{
  "d_model": 256,
  "n_kv_head": 2,
  "head_dim": 64,
  "vocab_size": 3606,
  "norm": "layernorm",
  "norm_place": "pre",
  "positions": "rope",
  "init": "orth",
  "init_std_o": 0.00871,
  "init_std_down": 0.00525,
  "beta1": 0.9,
  "lr_head": 0.00581,
  "train_tokens": 162400000
}
MLP neurons of a small language model. Each row is named by its layer, matrix (gate and up: input weights) and neuron, and shows model dimensions 0-255. Each number is 128 + 24 x the weight over its row's rms, rounded and kept within 0 to 255. Numbers have three digits each. A neuron's up and down rows have the sign that makes its largest values positive.
After each neuron's rows, "fires after" lists the tokens most often just before its 100 highest values on Wikipedia text that the model never trained on. A number after a token or word is its count.

L4.gate313:164133170092130110134070112103118080110083139126175114120128132163154152132163146099138114130153105134151105129180080118164158114141090140109116090130124096102134109108119126130107148114132110114150110140139146141114132076134143094109157120173127104119134139098130103103163108130115127059105141156127097120158168156180130121119123134146115143142135144118123137114092130090087159137115097106130133123133131170156146102130136150154127118153168156138121084101110081104100106138104074158121104105124124111087144159149156109142081154113122108133126180192153125138117131136131133134118167146098146111153144146123129108149130128101128183185157161129111096134107145120138081132164138127171112104130133092136137075130120119180137133123127153122140129143119137155101125144083116
L4.up313:144129135150100135082132119167129157083138098127120152143180112166140145120094154055107126149121143128130115120148098111183106107114120125087117101153142111088136136120098150120142091123098126114173086124128159097161115131157081124149156129110123124133131127120153129121114086132155115112126105168106122129127136142163212097142100117102105100093124148113112122156132096119143131127169063122108121135116122096108135148132170138130117132113152111163127140120126118142117118149100136134086133116088149135143132145123142118126104075137134157096140134147086128142129151142112143124115106127136094076127144164152125128116089106120145143130126113148179143162121113107122092193137134078160113143134157146126188149162144083148089100159104133155122135127085099122118132145187119
fires after: " D" 27, " d" 16, "-d" 6, "d" 5, "nd" 4

L5.gate493:153127139134107134096121157142104154113130199137123137104081107091130082144088090113127116128129139116148135090171127102149147117124148115104135118123128116145157113142095128113129157139109170163120200130139127095116102126141099131125144169127165133135141129119159137142162110093148162124123157076136106108131122086112131100112141134134138159127144160158136134159126112100143134156109125093111084137088120099101098097169102147063129117167129087133104141143137140089095122136111144127090101111143119131105094144108134119129077100146136086094131132125119147145128180061135119124137123148107185125096171131128137154133124188140087095086087113146128160115135163108132109169122133135177125147120157118106126122126092125106155133144124170100151153164129132144148144128126104
L5.up493:145157142154121156128154152118114139121140151082087114089112121169127119119165116099104114134125099106129145137092167151140107096113117147127145156098088138109149088090117174130143151098142095085123146112112152126143167125157143135160113125111145121157107139171129111126123094108131127144110104132157135171078139147120113117133111094140135161137138105127152157162127118115108129158105162117120129112143163115133157095124137096125134161144142130126125144217132120138088078101119108091112147128129163143129128094132152139133089099112122145118124122157126152079117106138067117120174081071130163134142119113109123123115163126098149115121052128135146156179179114128127109120126130111159098179111165094165143119118125137132142097144169126137149132112117150110122187131126158
fires after: "." 28, ".\n\n" 17, " Sh" 8, "-" 7, "\n\n" 7, " tem" 4

L3.gate678:129146126092114140116132104145116081109095125124142118131100124118137111186175130202125141115148135130137148161084143103130115160104105105109119097146105126183151123152123161126114102160107136126097147131159107108064129159138136146086141155163153134121135147145100136135108109184126099133105148094087213169117134108115157136132145117157073115188126113125122110132138138155167112145117148145170117120140116162106097180109154137119157109123070089138107097134106103127120156128116157113134133121145129159128175127141150126132149176117120127112126131139147097150147094153089143136135122105117119093105145123105092137141152148144113161103114139111126129130161118162132156156186132153119115138121151126105108083112140154098173152107097100107141114092126140140127120155127150
L3.up678:111168121142142150136142142124131163138122153123123123137133141137186151098083100109150140098175169102123138161139104138133052115095129110138138119163099174138070161158125145096103145144116158134108120152100130131131152133128136156147086145127101103154120098131121159113112121090141151156118166089120102096133122084155069089134102106159117086125119093136141103128157138097121169107122111125158138130097117123124125117131182102129114118096145142128114133135153156122150119125122138139150182203136074146156152140102128132148112121135123109108141141125149120148110082166081142103130107131149153140127102153131121160185112145130088092102132118107086168111170148136162151119098123126148106147152154107109151145090145110071130126119130124142144132081118113120138104133121117
fires after: " re" 16, " For" 13, " pro" 6, " Que" 5, " or" 5, " Al" 5

L3.gate58:118134120105129120097165148128109129144169123114125134080110121109152123128132154121078154124119090151116173093126174130137151130098080130121133119107116145114137126093145099137121151125109143138125106150108137090149123098132171138100151123078110133103143122099168121150134098107129127130081112133133145133111111176104111140098174137088184143124127165104158161143068140113137151122124060098165172113159141126125147142130127119147142129116166134162126118151101148095136107168167138123137125109146107102131137130081120099103127106144164122135143142121111135116131110134131141128109123090193089143127167162158106117161149169113092139098141170132125095139123134100086087112128136142179105102110157092129149114085131101119125193122172103105129116110108121117132107126138189
L3.up58:117102146128141171117139130108122113114106134187141124130161104092117132125182116135135129179107160187118164139105118181183145136072118128093152163086118111132099116123128104133142153099131125128118131141115149147134112103165110134102147145152112142138133121161110137120121126106146103051174130068147141194093154127151121153128144079125140106118146140103147102124139125126086118109089122135097134100136126118138107142162128152134131149139140093114137139137070151124086131129160103136113125117105104116095142136102129106147121142111103120113146099106110104181138108114137113158140053120138149146121126173142096102124146124127082104137091109148135170113150122168112123133149145120162167136113119145141128109130127145151155114134120140138110169091193075134132121118161119
fires after: "P" 10, "em" 10, "op" 9, "ok" 9, "om" 9, "ult" 7

L2.gate574:112115114121156158151125117145142127108143124102126096141105122147130125151118148137108145128134127095160109134122153142089141177112108132112126122120146144102162115112162112093133089149137123059153128166150137152111085099151135118131136130146146106107134125118135133127121134099134173089101121159163133126141152144149117112139093142143149148121131143103103136139141131121157151164135095130141109133154158177123105143087133153142145097137175136124164150189078141163139135162094087109051090119107102133125154128105126113122140115107140171136159151140096127132141118104086125140119122064109162144146125157059079131109123128164102110138117124149124120087146120104156159099158098126141104093082110105174093100153135164148057141132129117087123109081121148111132146119147145
L2.up574:105091129165112145148142119095114141122129139107146108135120136114111139136162137106138152088137096121130088149145156120092148146124123093138117143099181175138166143143182140153162124156125074120132114079130105122144138150129136107130114153106117148088134102104162087120165124094092116106166135147161088131165161178120151171091125122123103143124137111091127124124117095134154100123166109114155126140141126128170141142158166124149119141129125134108145123153128159175113143127147137070117081139164127104127116101090132113100123120090112157157126132092109145116177090066104107150138122104144153135133145079139150152122135116099077141094146091153123096126186174089145156123119120151133147118120106127127134089165091129121107147158114149140094154123115109152144166110115115
fires after: " S" 19, " s" 19, "S" 18, "-s" 7, " sett" 7, "als" 5

L4.gate193:148163144147152095140079117103107118153126129104116119148100106139120107138103139079112186115116157171109133100140135170138100153156118141142115106154143087169132159112115073139108142087174112079103128133100143096132136124089112155141111131125170108134137143085124103139117128109130126130111132125154104115113154188146113106081128117131084123145113153141143159121123124113139134072163147113144110165124152156150106115122116137154122136108149116132139159091191112121090107116122126140116093124151135137080126120133145131085135151118132117115160148147124131112137131127061099166143174126131102145169148162138133142102166118125079111141161121144161188152114109104141115132157122095121127146110141133122114125116108127107132129128107131141132066168112119181095154196142099
L4.up193:079099131152095131156162129126138082125149122118108118147130113131148124133075141126154149087113100143156120120106139159130125151113134159150135124157122148100126157133103110122155110104104137160100139119121168142155112131124093133151103115083145158106132152161139072134117110168155136101147144181147102166149126111160105087125091116116136164145107153161147152136153125108148108085129133122153165113133159091102114115114127144111087114170094098175139116140138144142110113161144136111078117153105100129126115099142081132068079086101127113102079150116162120203154089131112125147147127121139128140156118122120126125134163146158110108097127134099128125107177135121107130143134153145115106140151145117156149123155103122094121108157099138133177134102101057143167115112101136
fires after: " D" 15, " l" 14, " L" 13, " d" 13, " p" 7, "D" 6

L4.gate48:128150138159165119147142102137090172117090119157118141137131123122148126112141115132115134101180096098141129118110154098130126100129122134111128146143135146114136121116147098130104095141131088156151124163155146099133131181093095124069157129065136138148158177120173129151085160111184133139135125122112154110185146076097109163131141131126135136167111093133186172110119110119130122134103082140155095127152123074122162156108129115154143137128136099121107137113146135084081102126101123138114101136079111119121155101154156147147120089115144109099155112148147181056132117155097111134147140109162122143162137094120118148129123106160150128140150148132137136122126150092117108170111112113149141155130117153158111107094109145128123113122145100126136153189127088116155130114158132
L4.up48:097158127164102123113159088165154137151095149115164098130105109064123143141107126117133132143106132118104134107108120144147109139097173149136145106137141118131107150110134150113131142147154152069128157133121159115121123173144143173137137104129116127121126135136139132146116118127152142116109125119069170121169125101150124117108152129151081106150130110153126118130145143135134124141104126160183102139124167120086105138132137142151126113077080141100166143132102073130152140133104122187140161115135167100095128090131131134148121083101138130134111126098070109122108112133101143098138132083164151129123133122094150060123151142118119156109096158168125167154123152075121110107093150138143145133115144137079109120112108170175115142117127095141162125138070139113137195149144131
fires after: " dec" 13, " w" 11, " sh" 9, " tri" 8, " exper" 6, " sc" 6

L6.gate258:108111161145120101138109105127127112134117180092143136128107138119123140107167150167123120171134093140129109140133155106132095147164160128138096116129133163116101124137133100133102135118118133143182149150130134135095126099119085186166095146122126122147132134079154148127092155133161101108119135176102118163126104124149099143142103101120125148147130174121148096149075146121096105158108158108118136155111134136126150101182132126100125151092139113168189125109153085097138134135112134109133156142144112118165124137147141129160099124085138082109135120160114151143090150134136087147093128171141105144135113101124155186068116146118082106114132115134077111094111097118139114142132118113117133137130148128097093137134158135071106141156122152120110055179143127121105112103157140
L6.up258:098116137112120125151137100080171133135120162153162094100132110118073140078120124109135130108135126120121139100112142118173128092132118108109115142138136135123126049197102163121137122086147120124147146117137129118141179111147111128167161134185121135132149140154127154167120125125129119163151146108126165117120121099110145162112106153095170103139163166118119147116137137153099140172110121133126105140152162123121168153153160140075086142115118123103129124103127075137120095153128117141075102085176144166123109065117153108190126134131130111147158134137144115120108068117118125129125110150131064117124135133127112107145124143128149115119136080158112176093155099133102149124150133143148150106141107134081152140143110135125113124113133158128132154177141137167143117103144134
fires after: " J" 26, " K" 12, " cont" 8, " j" 7, " Y" 5, "J" 5

L4.gate568:118114108133118104116115155136159131119133164135124149091132186110140115142112131140122104164165153101127135152169104121155167152108141153089127137123113134166151119145104141133125078137165117131172170125086165123169134103132110173051142167157147133113132113147149187126115145100124116109121144116117150119141127098110136115157130103099115143180113125142142120101090131115137109144119138102133124131147139136122071047128149145117083095146105111132129160121149150106085109158152135142105131162160112149137099155156129138141104170087123109081139148080139123128106125151138101134099114132091106112152145085129127137175127114122122140086084118111139119185151108108114094120164134109144123180114168095117158115124135117125135127114122108097114078123155154104130142160103140
L4.up568:145100113120135080137082133135150138115121134107100111107110135125123108139118143106097108131079126119124109156153122100135128119154172134102132128100149138158129143124129105156172109104091097118135151129142147139155127149138135131122135100103125094152134145143171120094152103156065100123124135151183148120141151109134089136176076060089105125121104135133134104125136120134110152130107139141128148097161081117160098110100165160104132129152165137103098124175129147134138091139127141115119125172085161147108128155104094135116155123180139124113108096130165116113168150103132174115176130142141111122119175152159123132157101146118141085090130131133134147166168120132131144180152173096110139141106110151164128164088107173137123127107161105136108118134184165090127147137150130
fires after: ".\n\n" 18, "." 12, "5" 6, "-" 6, " ch" 5, "===\n" 4

L5.gate65:132141133133127156152154142165082165169130170111135165106165110145170138138139113093128118146144158167102149144102129128152062090101162147106123149156132182143093161105084129121158110118153146160108150138123120119129174113142140140122131124143083126127143113124147140161136122119157154130158122169136129190134121132114105109140129137154087158096137143104120131109110091157127150134113110137185132141089135138107133130091127126138136155129177106159150131122119090142102159141108139085140135117102126141108106140090137092117092115131127124147135178124107082196127076125117094103126130111119102101130161139144108142144114118137070084058131096128114145138118102118114107109151140141116132141163135100125111125113117081139167149140123129138124165118096113104127083134071135
L5.up65:111124102153125105165123145149120132098129095149113146169159142131112113135153139163148164178095113176105146124127159097100114146136168118140144141133147146119128136088125170152094147108116144114135155116128172121128128160171085153147116136119145130116140100134112123119155135123122112161080108132117094076159131075114141164128157134112125130115123119133144136142074141121091120122108162149175106165161150172179085114125141093114108134127145121159087137138147091157171114085144156153138169145143133114127126083125139102127143162100125171162137164101140128133158106116174153134123124167142117139108136127158109132073112149144101120099126110126152159092156102165127190082136144110144184132146142144127074104108163136115121139136109083116125146118157109115108145103136137
fires after: " F" 13, " f" 10, " Y" 9, "u" 8, " M" 7, " O" 4

L5.gate75:124119133075142090118109110144144110144125113136134111084110146092081144148149107132102127148120174145133207140142139147166096144118150122099123116172132161144137103144118124142171143120132119093137140134142182100121156118121136169114133126137123110141144172098134127093136112108127139085128110072161104134132116105118121121139117110145121134134144107126114175091114128148134113159147093115109112160130149152123118063089118139115131133159149086144132153114149140094106054129174111095142173132118123114124083183126166148133140118126135105101130123151091115142138142159151119169146147147132113134140135145132143163167133119136087086069105126115132139127110147189114108118142132099154128141091156138114123121116160143117139139169093151058105167120091118150144162154118107
L5.up75:129132122111131152102119132080162135155112068126095127134154134104163080105093118132123111129107119089144120184148151095175080120123153144165131134142124135136117158122130084125138160121135156154115143126126134133126111096128132138125114109128120136113146113110103172062165118136138102149083125069164126098121157188103122159111128138137124125100105144119139128118151126145082116163119102083106165110131122184128112126113105125097113112161141178149158176141187096112102126085135139109143083162092149108145084120099145118146113101130115119115126087120121128154105135137142128167198130126113123116110150117158123118133142183080139088107131121147108116129119131122172172124107125143099105111095111131147129114158154147096155093124127121131141106105095106124109145103150140
fires after: ".\n\n" 13, "." 12, " (" 12, " \"" 8, " E" 5, " I" 4

L5.gate656:146156148170144120153149164163159105144142140118100140142101146143112123111103122157141121130121140116156094096122115112115108118074091145106109109117137079141133128140161132107112117153159176131138130098119116103115128111152146124120169167140149141096158115090120112122129083084132145160174172133110129082146151159133149108097158126130115126142111140110136150104129164133112121088134133126128102203161119151109156127094125086151119123125104118144099119178147101173118091118127126109142111126099110155087126132109146107110072118108092104095125119184135163107109124139122157135158098146128127133118147129116138100136146114133113148140133142129136155110117170136120110133153101117116149181157129119119105117178099113158124091160172107075107129208145096091088115135089158
L5.up656:096125134134142072133146130103152130099130090146133107113094137126148121118134122083125089132143146139179101133079116144178148136120092187120123092150147207155162143109131152167104120123121163114113188131126127103123117111189149116154139148118126127187114116132178119148128145086136125131134099156111107128133164145133140143116151144131122106097113119105102148110162118099171121138163088092123142150106145122077128151135111149124134116146099132116143130131057125120119167137156094107117125102115170103122128136138154126133150119142124115119164092081123143096123112127089133146113129117120097173096121139101133140115119113142156131122134120127149135169159121127187143096162118149102133083064095113108100143097122143156110124187152111092117138140137136133114133108140159
fires after: " H" 16, " h" 12, " sc" 10, "G" 6, " dec" 4, " cl" 4